Weights of a small GPT-style language model, trained from scratch on English Wikipedia: biases.
MLP neurons of a small language model. Each row is named by its layer, matrix (gate and up: input weights) and neuron, and shows model dimensions 256-383. Each number is 128 + 32 x the weight over its row's rms, rounded and kept within 0 to 255. Numbers have three digits each. A neuron's up and down rows have the sign that makes its largest values positive.
A block is one neuron, or neurons of one layer that tend to fire together. After each block is what it responds to, as a language model described it from the Wikipedia text at the highest values.

L4.gate370:123180134173140096112114171179201188103139169145111162105120091104156095151131116178143114081061156115136135104189091119122108122152163090143149096173088097156122113097086093139105099132137106102160128102141110119117125149072120100117134110146179131216118119155121139134150183154093084142170097182094149046158118141134126146156048155137196161116130142085170115139161112070149135078153
L4.up370:156124159176124152109123088133129150156097114087124099180197170149178117122134105129090143136106162119138138117127098100200076166107110080104146103071109196109122114144136092131171147101135106159164176158095117103119106110098130121176157111102166078082107144171154120081067102160182183113098132133162042223128116121144185101111172122111148117129185143108135066147117077128137135109072
L4.gate894:169155087169097085129172148127064145142101146168143112120163114099111152136127176132158153093131137109160125121091096127141126129140150113134154120169093131119114138086108119098143139163177148092173145196118120111106071095100141114162092134127163115148118111094129128153101093169150141082141136073105178056120149113115152155124137163106164204126116120124141105101132137124127071134117
L4.up894:151111106077109122215115170125096200045126160141112103164150149126209101148083134187122094164159108069161170137126133137149106126184213090156105151169179087118094131086097011139205119118110189150166175165169076152128110192138118102145136082120083131101122148095176166124153165137141131148154107165125199146135096120120183136121149168077145094091129152079136055067112147126201154118148
Responds to: Biography lead after dates. Fires where a biographical lead moves from name and dates to description, e.g. is/was after the birth–death parenthetical, the closing ), or the title's =.

L6.gate83:096117061155160037177159107108136115129140131174137122154152068127203155137156147124109120100133134065153114162108169074088120145146176168033167127133144116120079154061105113074182164094150123168131129153181063142157097113177145093152160158142156087106162114158133062168122176142096152083144120137116145103133122155111120114119175122088178162148173082141175150116164132129103114136129
L6.up83:111107173124110162163117189140110184153120126124158119154168045116152135126194133120157138114140116151136062128129116145147186013166109125137127109160149108160073122139099152183142123145077107107139122084152152108140141177148133141110081155113080128164113156065129104157110126137116089115117139153127180145037087163180145101183170144107135113151109167135083093068179120077169124120146
L6.gate144:085102118133146069107108149195105091074140126184140137042119138121173111143131061092128097175095122137129133117096165075162159152134162126147118119143143145116162181108083115125158186135057141124141168119114165141106075131156123119184150219125103097116083173063132140172200098122146147095144138110132153160103127099149108100115151107147171124143149187088186118096116114125082144134192
L6.up144:125147125096084095093146106116103112087158095095132128127140152090113088149190153109058101149074184192145096089113144166087165107143099200100148152164061125162111125082151178124108197144162115179096079193132171040123102130143166132145181156093117133169145149120101217112117157165037120172153162167097093135217093107169135083081195139150177141111161128111125106125193119080159148128139
L6.gate368:169119106129125168140175145147153091119125131145082099179148117129130152140206121072095139123090147124119104120086129091146148131151126116107156149175086088120108143107155098148111114148138136141141146096090121112177075167145126172121136102139148113108103169125116114138156074159174128125168111138085164127141097103172176146109113110133116123110144170140117119104110127037118127105063
L6.up368:082099154136136120108106123099094108174087106115105155129091110148100140155111143158144106122075119114175146104154144197170111149139178136149161157146123229124132134146118086079110121115081159118087128102097129123125133161041203148104114143052133139120089177152182130147148117101144095129103126121055128103123117169126172144142129121102109113183143100122149143117127169108131107107160
L6.gate530:134162126142174121111089142151115103138117159169155156165177106154169132145127105172156093107091121117138089112154186153136127153154085137098145119162184136111108171096131111069119056149148143089132103103120156082096121108136106162100143088117142104091168203122149171183119140142143127106133123127122097091108095104110095122187022114116140124184154153124142119127116150105137153125166
L6.up530:071141168140140124127109119135105122045090132103123083188141124088152095148160101115165107107182115195160101143148124127181084109185131126150124087111125103114174135102042131136176130129130159096118129113158120136117135100150188129146172128200055116141065145143080149136156127089104124117161108161115120131111091185063173141110063140178114138220167169150118115119159098121089102120162
L6.gate613:136096148157148117154182139135106169098136146059107194104157118112120107142154090110173133121092107182132124140133144118172184092151147107101132086161116106140153153089137120099177147148120046128138107157126154159075155145086174183089133144103163125156159148150149127181136123132136159116125168104106134103081124151137166172166150073128182110143166183040147147114140151165141148092173
L6.up613:105176141133179180184148123164159090162129074102137128063129071175136127089148075069101148113141110166165156162117137131175169100172060123166189162140123150146169165141168104152147117132121137146095135120127182120174144130136124083093108090090138105074108145148152083136158179156146163131193166158121105121139112171155158115109152086098117145169089162168136136127108142032144141134147
L6.gate648:129177163155116077073157143135165148093087104114171104135084076126255165129118073102106139114122136084145144128139134102116132193146141118169117168049215108163092107089172159178156102175091096106088123117134145110106150180112134138152126154133090103139139184072159175169145114132149151114163076102088135090163141092097065181125119155061155143189098152090148181127128176123155149129151
L6.up648:128150091119111160134128171165135119155185104152139101160142106179090134100211168112176148166101095120145128121130178121132212162150157173122180149120145177148103088152122140125182126125095136142137134147109132112063090171103116123158143101122113132094085160140118168109154144083255117124163086144138113118137145104165119145152142135158102122123169146146160114136165181059140149125142
L6.gate673:199111177081117071095151179110131117142157097154175177165097044090109089217174093106154084123170135131148115139189128128115122134148146119109085112131111087129124111098103056090087165146126148109119148137133142097103134130168094134119129113103132190116146143139110150162088108082105134152118169157114153108181130150126116135089116030198154102100120156125127132114098127137095168148166
L6.up673:093145080167144155164135158164075129173127086158133113147131079094091182126179115125192093137138118109128138153121158110150146108110147114129136186159092131131082160108122109142117136096081125134113115109080101080144070082075131154151169132103151176098158113125100157067120149196162088110169113079184177044133168116125158108151133120132138144196156139089143152139145110150112175139146
L6.gate732:167141120102155170100111129155126139117139139147106142211098153082165199067140142105160145115102132065089128115130135095102101124087086113070114135099149156155174132088091127111123132143190142145068079178161134105173094153117168075111164110163128093113135109095178152133021061099139072105073133146095131118155122119100109109065151049123116088136127093134108139174137073141206131183137
L6.up732:100119131163127090115099131139128160153125121107142168118150111149157159158135095101134134091033101156152156126113127100134133147185147147155130181138147162143119125069110143068142140153061151079126153109104126084116118181131182174104189150088147120092113182168074108236147100047158058122154098092185175103128111152150151117137113138133179133067167208105120119109108131092144169132138
Responds to: Word-initial split fragments. First letter or short opening piece of a word broken into subword tokens mid-sentence, e.g. s|tick, h|indered, g|igantic; also the al of al- and an opening parenthesis.

L4.gate264:134141113156155168175078176167090109145140199168090101122145143140053123152161191123082159135154130068117106161069160142103160139154091127130098178124149178117064106142050107145161108099058118059138127079147135142187115149152189124161100127122136120191100131119067096201153144109076134136196085109128141152133149192159068201146124178170173108099101111151095105089178129125126151167127
L4.up264:149145079186112117125134118127099112143058098147145161136144073107109179124137107109136108111121131116183088181132088133100116090188131164156152163130134151138146119118100063086132137151110115159136116148119064068147116112160188146112135169135113192165113145157140146146119104099141083140155115118089100095108070188081129147105127133104170199116157121148202068109115155152117118092172
L4.gate377:137131121080144126125102148109070125115108127107131213172183108151121159133132090144117090073103139171164128184133151145113074126105161174139109136193079156150093183152080146115114096119099077158109104156157127096163126155076147136124094106169172116151153097150116143079098075112120088139139066118091149072127109127163088079137130079103124105116107114086060085127142126170161225168128
L4.up377:121117135099108099155103161130097130087158147159125133178194166166163150134150071155109132177169158141153123170145093168121122125146155100153093088167037127117163082137156148235156120195104136136173117153154109113116109169121139106092187161083126170177110140115154106145147119093154099067131091126116185094135121115157126120116108141137154131109101118149152099134108153125145133177134
Responds to: Word-initial letter C, T, B. A lone first letter split off from the start of a word, mostly c/C, also T and B: c|uneiform, c|ave, T|able, C|oburg, and the circa abbreviation c.

L2.gate103:162116150159096136115166150146109119131121173127159145133158131187120178064179162109120116108097135082117105117185086064135102079129114116069099138031089126111131186064124180132144135093120129140139074163212130145158127181148089141107133126144178106070133117180158172134110161124090129090152162149079128152132125131145103118115095122116137110156133098094199110152133121117156157120112
L2.up103:137104155087111140157173164138096116104101153102123135147106100090148129118026146151144158209118101130119155112185104104110174125142061118068141112119161113156115148120181052182122080039118122145125127143152096109094178160118127114150115143092162089127162099115113096122085108132099125114146163153084117125119073138093112094121110142098114171070089106124166131167145135073147110098129
L2.gate111:058161102158152128193145181160180187185115110109158147170088083113155120113141172106066124096129106053174140108152124098190185117142138125087100145141091112186145101126122128163102136126166157172169149167118144136144119166145103093207125089074172169109208116142111135128173158155147037105129123120154145083128136076141156129150187073177087135116136128092152093116188111114138106173103
L2.up111:124097116136134156103124141102072098093089149195112118128051104100141134090078111181141086171186129135114104107124139123104101129070151143102095139076100157142099095087159106115141075117119126132128139123145075105102104141111100135180114149118122083204149085135106123132119109137127174140113158093127116204108101087117131165087153105057120080092180104151102133189148140111179120140115
L2.gate119:127131139148161139110127081152102131056129142089189098124129100086111115183106098150115134147202082150147149141101116105120166108133147115101084127131175145152099118148148148143130057113101203112179127207150159109127080119183110166140189137101189110145073169190136165091139107150137127117144086148107076124129099096113137167119102125163170129178153100138099125052182167120146108134134
L2.up119:116093167133110171181092094138160139132118136091142153111189074069122111068132085106158117136119107095073107127100126156146194147148156125127149098102133124105146121125122152125147092077121195157114137182110117150123134128200164111104166151085113148150024127194146116130159142128115088152106081131101135141087142160109075149136155084201120170173153195163122151106182119134197103114164
L2.gate765:090142136139102130089109127128148114120052138148157125170072107112115150171126096113118136054130087175146064129155042124166161152119121105158130099146124150142118138086099135150150071159102120096145098196193110082167140110148164116080128168140106126098156167147122087149129144129184160155070160121097091138142142113193175111140109060150209113111121168109157170106171129094163162126142
L2.up765:091115135138127098135138095140112148116068151102151081115138127081114144143142139123139107148098110154080142129080140049190106186134096144161139121121131055160202157106129169098134140138129145144133129111115097103144148052142076071215085154182059099153130157089145180137100152174106124111143160117130135116093131114097197180145162142125127102111185127123202161099081144071182149146126
Responds to: Word-initial fragment pieces. Short first pieces of words split into several tokens, most often a lone "s" as in soccer, satellites and sung, also k(nees), j(azz), mos(que).

L2.gate92:124103135103087112111141163097151075114093098107147174164141123164105121101119204174174173179124072111168087119086126076137145132131127149052139107092079096188092120110149105147098188100130115111093139144162152140130065169189129111136076161109151160171069138110147163068160182186120147144129063122074152109123149149193141115161196086131136154035102104164095127088156115082105132100132
L2.up92:137130172089127165173127162161133131107153156104111134166165104138125118144102146117157078174095133075085104117130149123097117102129174098082107149151096075140134112173109113078067139121133141153086159192129100103121094088089143142152131107140161089113079141150128091128154127100135134134167162094123095156121139067142113142145174149153131070104153147148099084133152119087109134081161
L2.gate254:143137098085119126164172084066125121087113117186088182163180166125101182142159147157155065180123159090169088133161197120117161124151131126062093127143137099150140157131102133082084144087122181095136148178081188126134089178122142140157139092131151162145127092110092123141100103167126038127147110161076099162059151087118186124117081116138153142133154107152130081123111094199110127087133
L2.up254:120104087152080099182139090112102157151146073168122127163185072156171140145125139145188107135128141163055071063118138132126090086140172116131092096072122092151112145141171199142162123111145144133166199188122114136175060177092096106157071124175112110098123126091162166098087154155146105147171075166145145186100111182145121142139130105162119138117170156111149151105125104199161183107183
L2.gate611:100122128083077120114159127094100177167077175118084202137117095085170101113184136106114144068116111148123071095199138128102154149209124132142160142116148122084128140090119115143104163094146163090123127157207121165131163149139160109100071123134172111099162137156122142100100134128101110106121127088072150163065123122140110114130166170095166141149172164101137135098177147141146105088130
L2.up611:093103110106066087156140121136076103181096179094078126105121112110136063137089170081129192150118086091119142102110140095103105102162073157103146118127176134169117113107151188128138121129155123094079198188184098116135171103151110108139119077216114112073117168119143125058087179137114105145132136084070137150101133120129113089134146184059148112119161105084168130159172159150160073098125
L2.gate819:110104062160121131116131117101130116115143088179119145137148130127091120111133101189127144139150098150138113151137138139125111134102114094183123158113113131166132147136141118201105125128170100147184141127116141141125112130136136158134095151157190129124115104130141128142126134144159191180147101111169154134146099124135182130131105128132135164115201038142155116098130108125112134139101
L2.up819:108099120186132158176148170086051110185148131114103108075121098151110087162104066061167094115171100096091160174116131215168096096109160082149111163219107068127140120136158101156180163122126168114192136152086183170112134207125110098192124059157170137117136130133154089103135180151189108135134151189119138105095212146143101136146116168124148130101132153113142097123133141136178159168106
Responds to: Post-title gloss opener. Punctuation right after an article's subject name in a Wikipedia lead, e.g. the "(" or ";" before foreign names or "born"; also weaker mid-word pieces.

L4.gate15:099171135170164086129155098135128150107172163107161138104125164136126149099156113110112088097185102177168110140124083154123095166115125181083125159147137113113187191092078136058078108148080132194165116105157111108134082142125146105043121102109083080078166153100182083168144113079125103085133130092143139105096130157168213124113113070126129132144229138161128130108136096119118113076129
L4.up15:130163076149113161125153201153147170102164035162149139111103134147090154117146116145075121119153140152137106037140067096147132155136123146063056156118131124130122148119109095138159119135118128095065100107100174124137159139153113122140148192092146150181139066091143113131117176107117072129144135111118175111145142110106166078128137124173206121105146171115095156039130074183119167129091
L4.gate362:181111157116124150139108069114103095169168110094167156184186132165171160109165048081076108026108139124124099135157178154121103182104121102117112097144128171150143153125115186093127164187133104158180103130124166109134130074140133128072144184135180115138127127153102092123143140122156079106147105120136099102092137138131110188126177099080176188105146112134153068122076110126077183131142
L4.up362:162154124109141125112160171187093105167127041116165132183140121070121144073085188072119131136111141103130173100112105125147129095078161142116131111084146222141145127104095079102091171186085108095138137081120194174134062079110118107177123215159083146138127133133142084126146101109114077163110103097171147171070104175205135095150150157122141116072124112142117122098165097161108100185114
Responds to: Initial capital S piece. Word-initial capital "S" split off as its own token, starting proper names or title words, e.g., Severn, Same, Sutton, Seven; occasionally other mid-word pieces.

L6.gate34:112153154153126101137118100154188183082044156162049141138128091100189114142134101149103099163148131130135124112144117117108162165144090116134159138091143163130117154171117152180158175171153135147090098104161135097150160078120100049141122104165101108164123094166139159133122125125157111125084118098139123063165089159133105082090046146153152178146090171178115121141088099141080109152114
L6.up34:198131084086116136131155143118173142142076115137152106115106187166066127142144129090105127106093103130106129100031069125113122135047165137118110089212144124108102139145127131133124183109131122143152118168133140164117125194102144167127148107095107112104095113140149108107127136086104176143113154146152146148110148102091087067099145162179089125111107202154131141093138139103230201139089
L6.gate104:103091117186136102156140156194145105108152084147111131195119150062133163123147155111058180068099134124169165098166049115162103123102050075094119086134125165143156145138139122167152113132055132149132116132159178077171071158094078120153167175172136136162135098107164138150108134105161096118101116108135168100123025099157163103126139059123117123191145108090138141136081100151141092133145
L6.up104:116098112186088107188070089118161098168185140137080220092141126082087158145138162138114125140101119129157105100159098162168108126155126099091091079112124128130177107133095130127130097164139121067178098140129089146095055131142175134114116087168179080187111142126096161097142129143137102126116201070092160117116127168054151097168112118149178110099082114176110148116149109111129115107101
L6.gate199:140128136201076192158102136145176134107090146127177109115084152118124103134177133162116096094150140130187160111162079108146131176125113154157098133162104116138188120122114135125184120118126184064124088100081152076110127156187080161090130180078156131038103173165137088132109105107109131153143123094092181097140121123141190151142115106144065117157142097078116153146091110145109132167199
L6.up199:155144156108142108144091126134121151154160145117142148122153109146140150128128100164117163147106086174124120090136179149115157131109127124154130155090136120158177128133112119155157130183117081132098087073139170107135000153087143153118135146112123068178141215058195138079158154161151192121171133163185147109115130090140096090148095086089144136142101213129107160103155174159094148112120
L6.gate206:124147181130136160124133123134114123167074117124096130116163097088134148088192143104101075107120133126152078142126129213072091114173176101121093125102209100116161126113061072119140158083105150178167124153165108147134141138102106123131187143138097172167117121168132110101061144140103135116151154173171151092160104139082050141174200147099069153176135157124139073155094171134073183113141
L6.up206:166138117048089139130154082066139156086147132148149123104166120179162105115130131164201152131113142106093096100141104150089115140077141125188116106104085163076144094113174131118093160087114107107132153169141175115099105141132073112122095111089132150175106062129087157175117125064048128122153115171138163167142078138147172119127082158089085117134127100144149127111158104135108134101110
L6.gate318:095169144110111189157092122154081086083136157126113141140140125079152079113168061146105172133189126125122089155167105135136145148113126196176167093127120143179086211123125149143108143124123127170076071132201099093164162137207135113098075103153088103108141146081096142147105089106145165113178171104132128155115101123123106122149190136119163139158114104133116076106133105134134137105174
L6.up318:084090158036105134109108177091134079124110141109169137171113094092142122161050099137134117115120124092172173119092146133183141160169115112104169138100123125134146097148106055094116114139124115098134157101071232184125076105153211132127147148137117119119136128145119051211167144144142086099119175103129141134108106124161143123050150164114149133153126114091101160112137108127079114100194
L6.gate341:117122132129147131116122145113109132150104196120075140110126125079127167110064097113136117081178122099141141171094081178112118196105094143144150053135196110078074096087127107152148115155101137170138066127181142100117102106133108083163104152128066119152109124115120108091111158075160109086191105119111161138111123133162126199111119131147154131168127144152131106132096123069119122094138
L6.up341:134169046115125152119116146152154144108151047142086126139123097075126132173158067097157111122098096154173127110181108112181131131151150172106173128125091105134140139142157124077148154149095192171127055131160219115157116160119140143058113130115168108126117162139172090149131092116093167155099185083134092086110152121122105120107129113120133147138123181143199097144108147134160162137158
L6.gate689:155204154121108117160105079082170111153107076124136165091210051094140147121150099140170108099146092130091173148122092105152135093160154143123138162116078140144192114142153085112134107120187109135045112160089106115123099140114095119125117151095146080145102127160108084130118082062135123112146179160084128133130082106128122133151175097110035174159117099160150153153108130132070132112167
L6.up689:138120097086095126093122171119121021129134135097127139114172222076087121172092124125074071110163178182140091095134044064102131122113092098193149130169085068127190108146155171068105088081131098149130108153171134110125168125126114096170163114093135121189112149139090109076081063109160064102125097152132110145128087139140111131139124129129128141135076119165145160091124173066072086143152
L6.gate919:120089178085135137161106112161100113199088152140129183131126132097140144147068187141171125117108087096162125134140127101146129102127120137135131064171093156143089154128110134127144183107138060094146134157081122124152079098095106120105076180113098114137101124091095085142125128091136124067137123115142127122108123138141132140149157127044148130130126119107125164088118197139194121124165
L6.up919:131091116132143167171123105117103111165139078140149138167107171137069116155132093089190131089113087182153186167145108107142141115162177182159120178150110188159140147172136106174169157119113153099138117130149136084110110202169136151151138068173158091126098150089153110110147153129154087171126118141101158114165123175086187107121105106158107059107084128141129153126179131114136141101134
Responds to: Word-initial capital C. The first letter C of a capitalized word in names and titles, such as Cops, Courier-Journal, Cancer Society; weaker on table pipes and "the".

L6.gate91:123175105183114172140174110088114124161170155107116117107122190165095154133094106137085063175167120085129111096159170088101090135134131135106131084158142151126072115127177163174128155143159154137161168109151134119154127175078135138098080089137175178144157109112174160152114143118104125094090094163060103161122145097183146088142146086148155139132141100088130175118155119124122170108092
L6.up91:158152126125135154127176188152120091056158156197110122153170146107150109131128130108149064114095178091099147139145136130088126079194127155122071126130116089132052161123126115130112144141151131122118159135066164192079122155139054139134127152122098180109172110152080133123157084126098133109090105126143129149122126106143108091118109163148084116095190070155130125063130135068066084144076
L6.gate238:118109204102137160162106108084136108120110148105204126117151193137134161120140082149162137163104151118097162130146127100061111164097126122126134139085134069092134139154129165104145065134124106075121193135136094103148142162063103106095173156137133113141111056150128131138132120116083164162160106147107209175134110108077118149124113145142086142080132113116148181063112111112062115147104
L6.up238:175101107112154102138109166110062118122090148105225119167185117181117151086123167173138137106127134120094072127111155177149177115168100125081162114138176151168116067084107144182120127061119098130137152152165139154143122155165107095074124153183177084150156128155135155143076144161071146149090114124076130139100118149123089163203149181165141177096135081073148109180140165112116110078156
L6.gate383:151154118131111120114160116087159111134110188135123137169148108083142134135157127137133089129159156106103164131134099148187118163152156132101121115131135062135127107100129122144097138087126155123120194160124193099095127170139071106140124077136114115135124062146134136136135166215153127102124075167029148147159087092060143129137150083142153126158130097158152124096178126104071115115084
L6.up383:140110087133135094095196150150104164130093138118096120155169108150123122176130114173170132109134170090101127104119158136060141153188118140176143108091133092130114093108122098145167161098162141055099133146140165107122175093178183068121149151172104130107139154146107121114118113154117095120133061141087129128124156133087188075119157115134161161158134136119103158097145126074122134111184
L6.gate654:075155125154171091145134106131156135133149097128084202162105055157115152132146121107158116102167113146158075132199119101137135104151187167123127150166089179103157063104142072192180164119128107152159124137139121115168027153192155146161149162153108141113093141155111121096162166152097161106157110116068172151121117152110139115122150126163153132146132160136213126082140132099127092103072
L6.up654:085097138205094122079083155126162108102145112124162171167086098166101125154108114150156200110091107127104155105180102066084088131142187162058172073105071092107158073104154124188106119096125138075159081157178096115154097140097099122092133181118159141126132123110106100142115117167098067141084088146109166154148109114160179130144095115109157127138140220106217152151117142112118121120125
L6.gate776:160157135135131153142145122076111216119175130133141122144143129156133177086172149115161195081171105157119071104134137077160222105168141092135184134090085116130107120116094182152086159064039110131156147161160082120144103137132125124097118141185107155063141140116127184085128107111145139161143105123081110141113117172152134145162067060105187168089130128174121108140136077101120148159119
L6.up776:081107164120138117145090112151136145128044200112114152230118116149128127160126123190133067137111132123172128145124146138158133145113146099092144155037129100109138127101084133152117189096216108172127201124111090147089154146089122116149108101140121170130177126132101121121064138111155147139091092112134169117143112111148159147149149102088174117150099162149047163053137127143140132132141
L6.gate931:129148158085134095121122138097146233142163123148109141147134132141137091154147138141120114120115121148059124086151128141098123117163104109167190064116174076139156151105106096114172109084169096094112173142171150142150141167108162128119102134190118081172098153138139151136123137110128122144158114128082126148153140063108194138128096126086135148100105123127065123161175149092168116129108
L6.up931:083145177204076130191100083069176139161110073169159152125125199080095051114192152110142137117117152119112149098134108060138101135150124071102100137112115074089151126074165160149188155164121109093129129203103090111178113136148090072180142140179158131145119067200084130096121190176105124103035123109144140170103088134113147162090146141134160103128128101160181138087190079136107119161086
L6.gate940:124080148123105162128152134110135123170172147111042148140132126146151060110135171122111126150110141088124128093107152149119133171149140133063127186097153120152139139115185137164148100132124144088140153173182169138179124188167144180134167120177067139157120095182125182118096162164118152094097050120079181098081118120142113119093137105131102105105147150153133069143124143076127081154138
L6.up940:073089194089107121170150167127058134107120122126152143162117139125121151178069183099091146163117104069079151087153146164078181179186141175095141176125118081184092150170170119131133135127108121097133170151106162178101073132164098154159137186119098106172067119148098115128117109144164165105163033174137159130111128115147164111119201147143108098091153145121125080154113175097090084107093
L6.gate946:160097172120151087068139168106082165036157145123087152161129142114162136112113152164160091133109059131095114107124189126111136083205143105107099093108094152138096129157131121137080180095168091165122170154174108176177125166143136079127108120145170118129117119135113126136015108156079135131076133220087141159092095101161127126065107151180178158099123115134075155139155096126119186104127
L6.up946:137127141135167133122114117103141176138112153119120177120153163075120135136103120116207109155128146160105139111126168098188124117095063085132128118129074121118150129144160125182199199086140114120142149173104085115103108153089026047122172161121116075138074139101103124140175152103128116100115111175132118109120173105104210114127105166216136090131140172147159137105204162115188087156105
Responds to: Post-name lead delimiters. Opening parenthesis, semicolon, comma or closing bracket right after an article subject's name in Wikipedia lead sentences, before born, is or an alternate name; weaker on name pieces and table separators.

L2.gate850:075119154142126147120168147141142159174131134092105136168103129167170159194111126137123134141145168175100154075119125163097087085173161097153142152131147073184135100124108140125146178152148138099144115101105172117110100128115055147109176097119154106133102063146091138165105131096137093130124118146143135108116073091102136130145103137143102096203093140160166141176122157123094081160135
L2.up850:123071107150148092129136160122117100095072172139105120072114126145145092179137078173119136094151153156163124142076059162156144173130187087205165073139165147177101136119114104116150066140147176131121121135151158165132112096149122154108169143155114078135156167123151117184115136118148180178102100142157144072101116130156132122158079107131191130148149116150080147095172176092186139132105
L2.gate878:139164223129119154216143159180111130071155171136138182158148132144136139121130159143082117149115150177200134112131080150139175193168147111145125160150110144139152157112121099121116118143137142112146111139158124136109170148162144118156161068086095140172101116115095181119125142102132151117100116171116136092117130157056121176137114170126211147132075148156139142153193161136173094078089
L2.up878:130156151080144128201160085186103139128140154141116118108123136153094145168153183124098102108143108169163170132149097114114133099117161115121087114179137129165092114085123103161196141157139103151084177100143139150047121130153135153231121082138100127181090108138107186153162140145108167120125132160094133104100118125061135142111177127156175152152128114119111159112171171139117110116074
L2.gate886:130110169104144140129099109085180129131139155117126117157095143142107172142088103133156142143169091113103091074157160142081154144191182169121137114135127146128172200148169166113168105101147138087148115185152148108117117161177106129075135167140126147144156161153101166193111176134138213122120158181153105097174082073082106140119098147163131083127102136195150160081155152104116201076141
L2.up886:151150151158193088098154115157123113112126085162137188128102157118118094121107166083142166214173143146121118103090075142151100068112124135119121129087118159115119158112135124099091097182131119158148126092123066178134145086123124105159136125132073138146078125138170121133125127146161089112117110124124163150151174087189066089162092178129114177120100116171155116099107102120166124116112
L2.gate890:088125092089138115141195103121151131123084134122155134173079183127099197158108140082129105105117102170176129062133156107125152130170121131089126118098114125115169074140146094102113120087132155047141113167109135135140122137165160114075094140199161130188121132143103138113138116149117139128104124143166159161115081113162113125091146088207133125137091098131125172100183142121113215133119
L2.up890:180054093099142091112083185101062060051093111144125172177118148119109124153093135103145141142102098138109166118138088048115135160044146106137156149120084137131089124087145138155108099156174103119088128169074104146178103048124151124161070140157100160096132101169128129165194094091105185101139108120061162071111183125145142119160086095120111142117187111180105184079129125118144128174120
Responds to: Word-initial fragments. Fires on the opening piece of a word split into several tokens, mostly Latin-style prefixes such as rec (recently, recovered, receptor), en (enthusiasts, enjoying), im (immersion), in general prose.